MLP neurons of a small language model. Each row is named by its layer, matrix (up: input weights) and neuron, and shows model dimensions 192-255. Each number is 128 + 24 x the weight over its row's rms, rounded and kept within 0 to 255.
A block is one neuron, or neurons of one layer that tend to fire together. Before each block is what it responds to, as a language model described it from the Wikipedia text at the highest values.

Responds to: The word one used as a quantifier or pronoun, especially in "one of the most/best…", plus weaker hits on both, digits and hyphens.
L5.up211 [ 93 131  98 117 106 112 130  77 153 124 126 157 150 148 111 122 154 137  83 161 116 124 141 109 132  94 172 115 111 123 167  93 106 117 150 117 100 122  99  91 130 147 100  92 121 125 142 117 139 120 135  88  94 131 105 106 120 107 156 137 126 118 159 108]
L5.up260 [141 138 134 196 122 141 139 117 156 130 141 121 120 130 126 112 131 117 157 132 110 133 128 120 140 135 171  81 129 143 124 127 175  89 145 114 115 154 154 138 139 132 136 127 118 191 155 137 133 138 174 119 102 141 100 144 136 152 133 113 113  61 107 128]
L5.up323 [122 115 140 113 151 107 164 112 171 131 147  98 109 115 120 106 145 113 152 140 134 143 134 109 169 137 134 157 119 104 145 104 112 148 100  89 128 135 123 136 129 135  94 146 156 125 145 161 164 142 121 117 139 128  76 136 116 166 164  69 119 143 102 167]
L5.up377 [120 103 144 151 126 150 125 123 166 143 132 111 118 111 186 130 122 114 135 128  92 116 117 118 140 118 123 161  94 119 123  99 126 119 117 147 137 152 127 154 143 128 104 129 108 124 128 105 143 139 141 147 112 102 134 156 152 153 153  89  89 157 127 134]
L5.up450 [114  86 175 110  70 144  92 144 121 159 121 103 133 119 144 125 146 147 127 151 135 156 114 107 153 103 123 116 124  99 118  97 147 151 106 131  89 119 103  96 120  91  98  77 103 115 134 139 120 167 117  77 105 112 136 134 134 144 128 117 136 163 122 130]
L5.up497 [127 125 227 109 136 121 111  60 169 107 108 152  88 131 132 135 118  96 139 140 136 164 143 138 130 138 102 137 136 148 135 126 110 170 152  97 121 161 109 104  98 102  89  94 129 126 140 120 156 101 158 119 131 106 107  96 133 113 154 140 140  81 100 139]
L5.up516 [141  83 107  99 107 132 120 157 157 130 118 113  98 144 114 153 123 194  96 151  92 156  74 105 163  85 106 141 135 121 130 132 129 120 130 136 135 122 150 128 130 148  88 102 129 128 132 100 153 167 141 151 110 123  75 103 128 121 141 138 119  92 151  89]
L5.up726 [180 111 173 131 128 136 146 123 143 120 148 143  98 107 106 135  87 139 101  98 144 127 125 129 152 148 125  90 143 136 122 151 165 166 134 116 132 151 149 120 147 133 104 107 128 141 168 114 117 143 108 107 123  70  50 158 159 119 135 157 135 143 128 120]
L5.up776 [139 141 122 155 117  99 151 132 137 124 132 148 144  81 139  83 140 134 122 196 100 152 126  88 147 120 155 107 138 138 135 103 118 135 127 113 167 117 146 122 148 126 111 123 113 131 111 136 108 130 163 126  92 129 113 154 118 107 157 152 139 167 135 120]
L5.up848 [124 124 143 122  90 129  89 125 157 127 104 147 119 129 102 145 126 196 176 160  89 133 102 122 144 155 127 105 141 130 133 146 104 133 100  95  83  97 194 153 140 139 147 115 113 140  96  94 134 135 121 152  71 145 122 157 134 125 131 109 109  66 122 133]
L5.up891 [115 122 156 120 112 146 141 107 132 161 115 143 142 125 101 118 149  80 132 181 108 130 103  73 147 110 168 138 101 141 152  87 151 116 138 147 127 137 158 115 139 121 114 106 126 123  96 157 144 172 151 119 115 120 114 120 112 128 123 109  95 138 150  47]
L5.up975 [125 125 146 170 130 129  99 173 148  97 149 140 110 134 127 121 148 151 151 160 133  99 122  91 162  78 124 128 136 119 150 133 111 139 119 118 178 191 120 155 211 139  97  88 155 166 151 120 130 140 150 101 109 104 123 138 151 128 103 119 112  91 134 100]
L5.up1017 [127  93 161 113 150 139 142 134 155 127 127 117 123 148 127 140 114 146 144 122 110 127 140  85 142 116 144 136 117 143 129 126 148  74  87 125 159 106 136 132 105 135 108  98  88 122 146 134 115 143 120 163 122  80 105 130 128 123 114 103 146 128 126 157]
L5.up1165 [135 128 103 152 175 136 138 146 119 129 160 180 115  92 143 111 118 121 136 141 139 160  97  60 141  89 160 118 105 106 167 115 155 114 151 115  82 134 181 128 100 147 114 114 139 109 100 121 160 142 150 149 117 131  99 121 115 146 129 103 142 100 130 145]
L5.up1169 [143 143 168 121 143 117 117 135 193 120 148 101 141  94 112 127 113 106 146 174 108 108 110 103 132 122 171 185  95 106 141  94 129 132 137 138 126 160 126 152 140 132 108  89 114 115 142 119 148 170 113 116 121  95 125 183 150 104 111 100 123 123 110 123]
L5.up1377 [179 101 155 131 138 117 108 105 123 158 108 120 153 143 118 123 115 106 103 141 158  99 123 108 113 130 180 123 146 133 175 109 149 125 110  91 148 120  83 114 117 148  97 148 118 125  94 138 141 171 118 136 125  80 119 172 103 122 131 102 127 124 161 141]

Responds to: Apostrophes in possessives and contractions after a name or noun, such as Chandu's, county's, I've; also occasional mid-word fragments like -ically, -anti-.
L4.up430 [125 108  91 129 134 111 177  86 130 123 144 132 107  78 126 136 156 115 123  92 143 139 123 157 184 100 187 105 103 102 153 116 152  59 148 125  80 143  84 125 145 110 141 141 122 145 133 116  84 143 129 141 120 116 157 112 131 167 123 106 119 145 119 167]
L4.up431 [109  94 127 143 154 130 176  96 157 162 179 132 100 138 169 123 175  91 110 115 126 124 117 100 158 130 139 133 116 115 144  66 167 106 110  42 111 106 139 143 121 118 115 124 146 112 154 116  93 126 154  87 102 112 157 135 124 159 148  94 155 139 100 119]
L4.up651 [105  97 151 126 126 149 127  94 130 164 127  89 128 122  62 135 140 134 156 120 131 134  74 101 123 127 120 149 126  98 155 115 153  96 156 125 161 144 104 110 146 164 106 167 136 127 173  99  93 127 127 121  88 119 134 154 158  96 159 102 120 117 174 151]
L4.up1401 [102  94 109 116 135  99 119 121 159 124 145 133 153 120 101 138 120 118 138 170 128 118 124 127 169 108 110 179 179 125 154 137  97  87  95 101 133 120 153 108 142 126 112 142 130 158 120 128 109 150 129 125 124  93 158 113 151 164 140 116 112 135 128 203]

Responds to: Apostrophe right after a name or noun in possessive 's, such as Women's, Rio's, Morton's, sometimes n't, plus weaker mid-word fragments in foreign names.
L2.up363 [146 136 128 106 106  80 136 133 123 115 154 144 107  92 132 109 120 155  97 161  72 134 114 109 124 144 141 121 162 101 138 108 145 121 141 150 132 134 121 108 186 121 144 126 183 124 129  87 153 121 121 150 142 119 136 104 123 153 109  77 168 144 134 116]

Responds to: Fires on a number, possessive, pronoun or adjective that opens a noun phrase after a preposition or verb, such as 100 hp, our forces, they would.
L2.up1497 [130 125 118 120 133 163 133 108 165 123 123 133 127 101 128 108 121  94  78 112 141 143 122  98 105 123 162 128 144 112 188 128 147 171 142 123 131 162 140 121 184 108 138  80 126 112 136 170 108 174 129 154 129 144 107 129 149 100 129 126 128 115 119  94]

Responds to: Degree adverbs and verbs right after was/is/be that open a predicate needing a follow-on word, like more fragile than, move to, transferred to.
L5.up12 [102 137 161 128 124 146 144 132 163 155 105 123 131 137 106 107 179 144  97 120 126 121 140  82 103 146 146 121  86 124  92 106 163 117  91 127 159 113 100 151 148 137 155 107 146 179 160 127 107 166 150 157 119 131 145 134 136  92 138 107 144 112 166 147]
L5.up63 [136 110 146  91 156 125 131 143 131 156 134 124 118 112 139 153 139 129 113 110  86  92 116 116 112 129 140 118 159 109 108 142 107  62 101 109 171 111 134 142 136 101 115 130 142 158 110 114 135 155 109  89 155  65 144 148 131 109 139 169 142 139 147 111]
L5.up68 [136 130  71 136 129 120 102 119 151 115 173 177 124 113 139 154 134 127 164 104 146 136 162 130 123 134 179 143 159 128 154 118 124 126 103  91 129 137 186 113 167 120 111 118 119 154 134  92 108 128 159 106  99 124 118 145 183 120 141 127 151 129 155  64]
L5.up77 [124 137 153 109 135 117 127 164 134 117 174 171 127 169 174 157 171 127 128 147 160 131 113 135 151 140 105 125 129  76 154 127 139 128  88  77 113 119 155 138 180 206 163 106 117 142 134 108 109 152 127 150 103 148 129 133 143 115  83 107 114 125 126 138]
L5.up194 [115  88 165 140 154  89 161 143 163 161 148 143 134 111 114 100 111 126 137 100  59 136  88  91 131 140 181 150 123 101 116 118 146 131 110  91  96 134 170 164 106 169 136 151  94 150 163 126  85 128 164 156  81 131 124 158 116 111  78 123 130 113 130 146]
L5.up217 [128 119 163 146 128 135 136 105 161 136 113 139 108 115 151 114 119 102  93 124 149 177 110 119 113 123 170 155 132 164  86 105 175 144 119 100 133 159 126 118 164 122 111 108 165 152 157 142  79 162 113 137 124 124 154 166 149 108 133  98 161  82 111 128]
L5.up374 [ 93  92 155 159 146 119 143 117 180 120 105 110 118 158 114 111 155 125 119 133 107 151 128 135 132 163 111 130  94 136 114 149 121 132  81 127 127 104 167 117 149 154 120 142 157 148 145  95 107 124 144 139 120 140  90 113 150 126 130 102 129 127 152 128]
L5.up438 [126 102 133 130 120 165 130 135 143 159 136 158 133  82 137 102 102 139 152  80 113  81 104  81 135 104 134 162 110  97 141 140 166 127 113 126 110 159 114 141 180 139 149 146 128 119 115 140 130 159 123  88  94 127  89 140 153 134 114  89 102 177 113 130]
L5.up631 [169 145 159 125  95 135 100 110 167 131 115 104  99 102 116 132 152 153 124 135 149 122 103 123 139 106 126 109 124 126 155 126 139 140  97 134 148 109 145 148 118 122 121 123 135  94 135 142 134 138 142 144 100 126 108 134 165 141 157 140 132 152 117 128]
L5.up727 [147 125 149 104 188 142 137 145 163 146 146 162  96 152 106 119 138 118 128 140 104 109 126 138 124 101 110 114 133 112 128 108 191  95  99 134 104 108 142 155 153 122 119 158 162 135 128 132 139 162 137 145 131 109 120 143 125 102 145 133  80 120 154  61]
L5.up980 [108  94 129 159 171 115 124 105 168 124 138 147 114 163  98 113 155 152 165 125 107 100 121 125 144 126 179 155 116 124 162 138 130 114 114  94 109 124 140 155 138 102 167 113 122 127 133 157 146 132 163 155 156 123 117  94 116 110 144 139 129 140 143 120]
L5.up1083 [129 118 193 117 107 136 132 136 145 145 158 123 131 102 129 120  97 139  87 149 132 117 134 120  97 120 107 137 122 135 135 129 125  99 100  78 136 131 143 121 138 162 136 138 145 122 138 113 157 142 159 125 154 116 138 117 160 135  90 121 144 135 160 128]
L5.up1225 [142 129 142 160 120 122 185 139 135 158 141 119 130 136 159 140 134 147 116 146  90  93 129 121 139 121 133 176  95 114 145  59 140 124 109 130 145 109 141 139 126 118 128  79 141  88 149 113 133 205 116  97 103 127 121 148 133 151 123 117 136 129 118 116]
L5.up1276 [124 126 162 152 134 100 164 158 189 134 110 142 152 105 124 113 143 116  82 126 124 120 118 138 113 133 138 116 137 126 110 127 173 119 125  96 126 124 157 163 118 172 125 150  99 154 120 108 112 182 134 114  69  96 138 174 146 132 147  87 138 148 163 109]
L5.up1306 [166 137 129 115 100 129 133 138 149 129 123  84 125 129 141 113 158 114 123 156 136 139 128 137 156 155 125 152 143 124  99 145 136 104  90 139 137 157  97 138 112 147 120 100 133 128 130 129 101 160 187 186 125  99 107 135 124 172 136 143  85 109 127 114]
L5.up1388 [154 103 142  74 154  80 124 125 167  92 103 128 135  80 124 149 106 134 116 127 163  98 135 106 124 127 152 147 126 127  90  86 165 163 141 162 127 151 113 144 146 136 149 153 137 148 133 109 112 129 126 124 154  72  96  98 144 136 119 157 112 123 112 119]

Responds to: Opening pieces of multi-token words and names, such as pl in plan or en in Glenavon, plus month names after On and opening apostrophes or hyphens.
L4.up369 [145  86 123 134 144 134 138 144 152 156 106 101 150 168 106  96 123 110 140 134 137 136 140 136  68 181 121 145 154 101 113 136  81 144 121 177  90 125  77 141  79 100  79 118 124 127 175 104 159 116 147 105 111  98 133 129 115 125 153 124 120 132 106 126]
L4.up996 [108 113 114 149 168 104 161 126 181 120 170 156 136 120 119 111 101 127 113  99 121 103 153 144 109 147 126 124 147 134 118  94 150 109 140 156 130 127 115 114 145 109  93 142 137 153 146 134 147 149 106 176  97 130 114 142 116 119 168 118 131  87 117 121]
L4.up1100 [164 126 141 110 118 144 128  98 130 145  98 157  91 112 153 149 115 124 128 126  89 163 135  77 122 137  97 111 115 117 100 161 123 114 155 118 163 127 163 180 191 124 124 116 127 122 143 131 113  95  94 134 134  40 119 141 146 129  95 172 136 105 112 151]
L4.up1357 [153 139 114 158 191 120 164 141 178 130 160 138  89 121 141 135 139 134 106 113  74 116 118 119 113 129  99 179 134 142 125 148 139  96 113 141 130  92 150 155 130 117 147 116 121 151 154 112 158 132 166 158  90 116 153  87 132 136  92 121 138 109 133 179]

Responds to: Last digit piece of a number just before a unit, table bar or "of/to", as in 92.2 cm, 209,140 |, 0 °C, one of.
L4.up604 [107 115 147 162 156 124 148 123 169 171 137 159 136 150 100 102 122 100 132 145 142 123 116 154 124 146 152 147 144 129 123 159 130 110 129  93 152 106 139 129 156 149 118 123 111 158 118 152 107 130 119 135 101  88 122 158 173 196 103 131 106 143 113  91]
L4.up919 [183 122 119 147 168 133 129 139 166 102 134 144 140 125 119 129 135 173 107 125 141 129  90 134 154  77 172 145 112 113 119  62 116 145 138 110 153 119 139 148 145 129 106 139 156 162 121 106 116 160 126 118  75 120 118 131 142 122 118 121 146 129 102 133]
L4.up962 [173 104 128 138 146 133 140 158 162 128 136 117 128 146 100 149 126 107 113 165  94 139 142 118 163 121 133 171 133 138 110 135  78 141 155 116 110 136 125 134 156  93 123  87 107 157 135 131 147 112 162 111 141  98 117 158 105 110 142  95  70 160 163 133]
L4.up1089 [134  77 155 142 170 103 123  84 162 156 118 114 118 144 114 112 159 139 153 110 171 155 135 163 131 135 157 173 124 143 163 108 153 147 154 116 147 103 140 121 138 139 137 137 134  98 121  89 136 131 153 129 112  97  93 146 153  88 142 175  87 102 149 111]

Responds to: First letter or short prefix piece of a word split into pieces, mostly "c" as in cities, cousin, cross, also f, p, t.
L5.up148 [143  74 152  95 162 124 139 119 151  96 163 129  80 133 151 136 118 137  82 145 102 115  82 162 123 150 118 169  85 134 107 136 111  83  80  83  96 114 114  88 132 169 118 110 128 166 120 136 114 130 190 152 139 116 113 118 140 117 140 114 120  89 138 154]
L5.up219 [123  99 146  91 162 141 112 120 135  99 106 144 121 161 118 131 179 125  98 138 134 129 122 126 137 101 159 127 142 131 115 116 185 136 115 127 140 133 132 160 154 113 151 114 144  78 119 101 123 139 130 142 137 100 125 127 182 130 126 162 124 161 115 116]
L5.up414 [145 133 124 128 162 151 137 144 146 124 154  94 106 145 120 142 147 116 126 118 103 116 107 112 139 116  85 113 154 124 106 123 118 193 132 108 135 124 117 144 164 133 111 147  78 139 121  57 116 135  92 172 143 100 108 125 169  99 109 139 147 141 137  88]
L5.up608 [125  88 115 140 137 124 141 166 116 115  86 132 123 197 115 116 157 152 136 165 116 165 103 160 120 128 113  85 140 127 134 145 151 135 114 118 108 146 108 159 119 111 108  92 100 124 140 112 135 129  93 145 115 101 132 142 142 125 122 101 120 123 156 146]
L5.up661 [136 144 145 103 156 102 104 122 169 177 117 123 129 178 142 135 143 118 127 112  93 154 116 125 120  66 123 151 201  88 157 144 143 117 159 136 134 115 159 173 148 180 146 133 110 141 124 136 122 125 137 163 142 110 135 126 143 127 123 131 159 115 102 130]
L5.up736 [171 141 117 151 160 125 168 116 177 164 155 163  82 130 115 130 138 114  94 140  78 100 137 115 101 117 112 184 155 139 126 155 140 100 134  97 124 104 122 151 109 103 158 114 119 154 107 163 140 126 102 130  70  96 129  86 119 125  98 132  92 160 146 158]
L5.up866 [114 140 175 122 128 120 165 108 146 117 151 127 109 147 129 148 100 113 122 168 127 134 133 128 161 145 131 120 103 145 153 119 127 121 120 132 135 158 186 156 134 179 138 160 141 144 118  74 147 148 102 130 153  98 141 120 162 101 105  79 141  95 166 101]
L5.up953 [141 142 117 114 188 118 153 176 139 164 138 120 137 163 112  98 108 136 133 132 144 116 118 118 153 133 137 148 164 142 117 109 132 120 183 134 141 128 136 150 126 148 116 121 150 157 122 108 147 144 167 176 117 132 123 120 127  76  87 109  92 120 155 140]
L5.up972 [104 134 121 130 129 132 162 147 149 131 129 133 143 150 134 112 125 117 146 134 151 109  88 136 192  95 107 140 121 158 116 135 153 110 100 166 124 122 113 123 166 165  62  91 127 105 139 102 139 126 126 126 101  80 149  82 176  97  99 142 118  88 181 118]
L5.up1040 [117  65 141 153 164 155 134 135 166 120 129 122  87 132 111  96 135 166 108 129  80 101 130 156 177 104 128 154 152 147 144 135  85 180  81 128 150  92 136 101 152 132 132 123 136 112 120 114 121 103 144 130 116  98 164 115 120 145 160 131 107 159 110 151]
L5.up1048 [120 127 137 169 147 102 153  99 126 145 172 153 116 141  81  86 123 116 171 101 141 121 121 162 145 127 173 137 142 156 164 167 170 127 168 113 122 112 158 147 113 137 136 110 124  87 140  93 134 112 129 113  93 129  82 146 146 114 108 134  97 121 129 111]
L5.up1145 [168 140 177 107 146  80 146 110 149  96 136 135 143 191 136 122 155 141 125 118 158 109 129 106  82 130 134 120 105  98 137 117 120 120 120 111 108 119 158 137 178  99 106 135 114 151 120 127  96 142  99 164 137 119 130 120 184 126 139 154 115 122 146 115]
L5.up1268 [124 109 136 140 148  95 105 136 132  92 171 182 102 111 111 130 123 126 139 182  98 155  83 150 146 120  98 155 133 138 162 154 101 106 100 138 100 121 111 147 130 129 114 107  91 137 158  89 114  61 121 132  89 121 122  94 147 127 112 123 111 105 124 144]
L5.up1433 [157 156 144 136 159 112 139 170 124 130 160 189  99 175 136 109 149 134 140 113 105 116 104  93 124 110 157 120 141 120 178 117 164 127 125 108 134 131 129 147 147 161 122  83 121 117 140 119 148  99 149 134  99 176 132 148 157  81 142 128 144  87  85 127]
L5.up1468 [128 154 119 147 122  90 154  95 160 112 174 159 115 121 111 131 165 106 163 184 120 185 107 146 158 183 164 136 158 104 120 143 116 119 136  96 145 144 101 142 111  90 135 123 107 171 163  71 142 117 142 110 123 136 133 115 163 128 129 100 141 157 121  74]
L5.up1482 [119 138 119 143 136 109 157 122 137 137 126 156 129 141 123 118 125 107 105 118  95 147 104 117 108 106 124 129 160 177  88 117 125 139 125 113 121 124 113 111 173 167 139  87 152 167 130  95 111 104 165 133 118 111 102 135 171 168 109 100 155 102 154 166]

Responds to: Single letters or short clusters opening a word the tokenizer splits, often after an article or possessive, e.g. y(outh), h(orse), cl(aim), p(illar).
L2.up1442 [105 155 156 122 191 107 133 144 190 144 119 178  63 158 143 103 148 157 119 116 126 138  87 134 120 108 138 138 118 139 149 122 137 102 114 132 127 139 140 140 131 111 113 152 137 125 133 111 149 139 149 106 103 126 112 161 129 105 144 150 156 158 141 123]

Responds to: Past participles and predicate adjectives completing "was/is/were" constructions, often word-final pieces, before a preposition: was filmed in, was buried next to, is endemic to.
L4.up119 [137 122 147 159 140 135 138 100 147 162 131 136 133 165 159 153  93 146 100 162 118 146 101  77 126 129 152 168 165 107 153 113 160  95 130 120  98 113 125 130 156 120 137 119 120 123 116 143 129 127 151 151 127 157  80 128 187 123 140 100 159 142 161 103]
L4.up185 [108 129 129 142 147 158 121 107 146 130 135 172 135 135 153 134 150 113 107 142 114 119 125 118 102 130 130  94  97 141  98 137 152 137 122 117 177 136 146 124 134 130 117 114 162  92 136  91  97 166 134 139 131 134 113 182 122 136 109 149 151  98 161 166]
L4.up401 [138 123 139 128 105 138 128 147 135 141 167 114 137 117 147 139 120 118 111 122 101 136 124 141 119 165 152 122 120  84 135 157 128 143 136 132 100 113 140 163 130 138 128 111 181 162 150 121 136 157 151 162  86  94 114 127 129 148 160 117 143 113 145 130]
L4.up781 [117 101 150 143 147 133 145 147 173  97 115 117  90 165 147 111 144 118 100 137  75 149 146  61  95 143 147 111 122 165 110 155 145 158 129  86 106 146 170 122 155 121 142  98 173 134 130 113 115 168 151 110 137 103 105 123 100  88 119 141 163  91 166  93]

Responds to: Closing word pieces that finish a multi-piece word, such as elite, favorite, interlude, critically, meritorious, and also the comparatives "more" and "most" before an adjective.
L2.up677 [120 113 141 175 151 122 139 114 138 127 112 127 152 122 134  79 108 127 124 134 137  97  84 123 140  83 170 156 138  99 162 167  98 103 180 120 147 154 164  92 173 171 128 122  83 173 102 144 114 150 124 146 104 137  79 149 131  86 152 114 137 122 158 137]

Responds to: Middle or stem pieces of multi-token words, mostly verbs right after "to", such as res-ol-ve, impro-ve, pre-vent, main-tain-ing.
L5.up56 [ 81 115 156 108 123 118 146 123 118 187  91 174  44 120 105 110 126 110 127  82 126 112 102 133 172 143 139 137 150 128 144 115 152  98 127 160 148 142 155 106 144 156 160 103 111 134 158 119 130 132 177 117 107 116 108 119 144 168 180 102 149 130 124 157]
L5.up98 [141 101 148 124 129 119 136 115 130 131 127 185 103 126 106 139 154 148 111 112 119 128 104  92 120 143 144 124 186 149 152 114 131 132 133  98 129 164 165 127 129 105 152  79 174 152 128 133  98 118 162 137 113 148 146 164 176 149 149  83 183 152 149  90]
L5.up118 [132 110 146 163  75 116 123 116 133 121 130 114 147  87 121 133 103 130 134 160 111 130 129 132 149 173 149 111 133 110 122 103 138  99 144  99 113 121 161 129 133 132 128 116 131 166 100 128 132 117 147 133 104  88 130 140 168  81 154  91  93 129 133 117]
L5.up411 [154 117 134 123 112 135  99 106 116 127 141 176 121 106 118  95 108 117 169 122  91 148 112 145 165 156 188  91 123  92  95 116 127 113 142 134 129 190 123 139 144  79 141 146 105 132 160 158 139 110 160 182 127 121 104 158 195  79 151 131 146 150 145 156]
L5.up541 [144  79 147 109 134 160 122 151 146 177 137 161 127  97 135 137 153 125 119 142 126 125 112  37 133  98 120 142 140 100 163  81 127 152 140 138 147 121  93 149 117 134 107 108 105 124 142 131 159 139 189 125 109 164 119 174 141  79 119 145 136 121 120 113]
L5.up550 [121 124 157  96 119  76  90 129 149 171 146 126 132 122 142 109 146  98 117 155  94 141 104 119 127 132 138 114 107 131 154 119 132 139 100 174 136 111 120 133 122 111 133 116 140 148 158 104 160 172 141 172 122 143 106 137 165 138 158 154  91 106 118 102]
L5.up609 [138  93 142 138 115 133 102 116 126 188 160 138 176 126 141 131 129 112 126 149  74 132  60 132 139 117 101 174 129 114 136  94  99 111 136 155 116 108 120 126 123  95 146 117 134 123 146 155 123 127 167 143 126 136 123 136 157 105 135 138 148 183 110 115]
L5.up681 [132 106 158 111 148  98 126 110 117 102 159 202 117 149 100 141  87 137 147 116 114 106 132 137 126 148 109 149 121 178 143 113 148 104 135 151 134 157 144 132  91  50  92 135 175 129  98 137 165 122 114 114 108 113 102 154 108 138 141 131 109 130 136  98]
L5.up702 [140 108 137 126 105  94 135 149 117 145 134 149 127 114 157 111 160 102 139 118 121 147 104 117 143 150 156 131 138 122  95 114 168 112 109 136 126 124 161 130 122 139 127 141 168 134 128 140 107 129 151 148 142 124 120 134 160 174 158 125 101 111 158 167]
L5.up762 [135 103 137 125 134 140  98 122 135 131 115 104 157 126 138 110 156 127 134 156  93 163 100 104 141 110 153 122 122 169 146 110 151 112 115 176 144 109 157 117 132 131 131 121 120 122  95  88 139 121 172 157 126 137 142 125 138 137 143 122 158  82 164 156]
L5.up846 [136 132 143  91 111 140 142 158 142 166 135 186 123 114 145  93 146 147 111 125  91 161 121 127 129 113 156 103 114 177 162 120 124  65 108 108 111 125 115 103  97 122 137 139 112 139 150 135  82 112 114 184 143 154  96 128 136 122 118 147 103 142 117 121]
L5.up869 [134 115 136 109 122 136 101  87 142 151 131 113 113  96 118 116 107 126 112 139 122 129 125 108 135 131 131 119 132 103 177 143 147 123 173 113 140 154 149 133 130 130 120 146 104 107 155 120 120 179 152 136 109 118 141 154 149 124 138 144 164  78 151 130]
L5.up1049 [100 113 180 130 108 144 139 139 167 133 152 155 118 116 159 144 107 158 103 132 150 130  76 158 133 118 140 115 165 144 123 153 106 125 112 165 108 123 137 159 117 169 168 102 126 146 112 114 138 134 135 159  69 137 134 139 124 111 158 119 185 135 116  84]
L5.up1209 [123 116 113 130 159 135 164 119 164 177 139 143 123 111 112 117 140  85 139 167  80 163 109  91 162 136 168  92  85 120 154 103 136 128 148  68 125 119 151 127 153 151 117  95 145 112 130 121 141 153 141 125 108 129 110 158 145  93 143 151 153 143 133 139]
L5.up1302 [ 89 124 129 118 112 117 119  94 132 134 126 159 114 136 118 130 122 117 119 134 134 149 120  84 156 161 133 119 132 166 154  97  73 130 118 120 172 151  77 124 131 134 119  70 133 144 110  74 160 124 132 152 112 119 112 146 174 130 142  93 135  88 124  88]
L5.up1448 [120 134  91  91 134 113 151 124 148 135 132 153  64 136 103 139 133 135 135 153 105 170 104 102 162 136 124 153 141 171 195 135 146 143 118 134 141 132 122 131 124 125 135 134 151 105 147 131 143 170 121 130 117 147 180 112 124 167 151 132 121 159 145 125]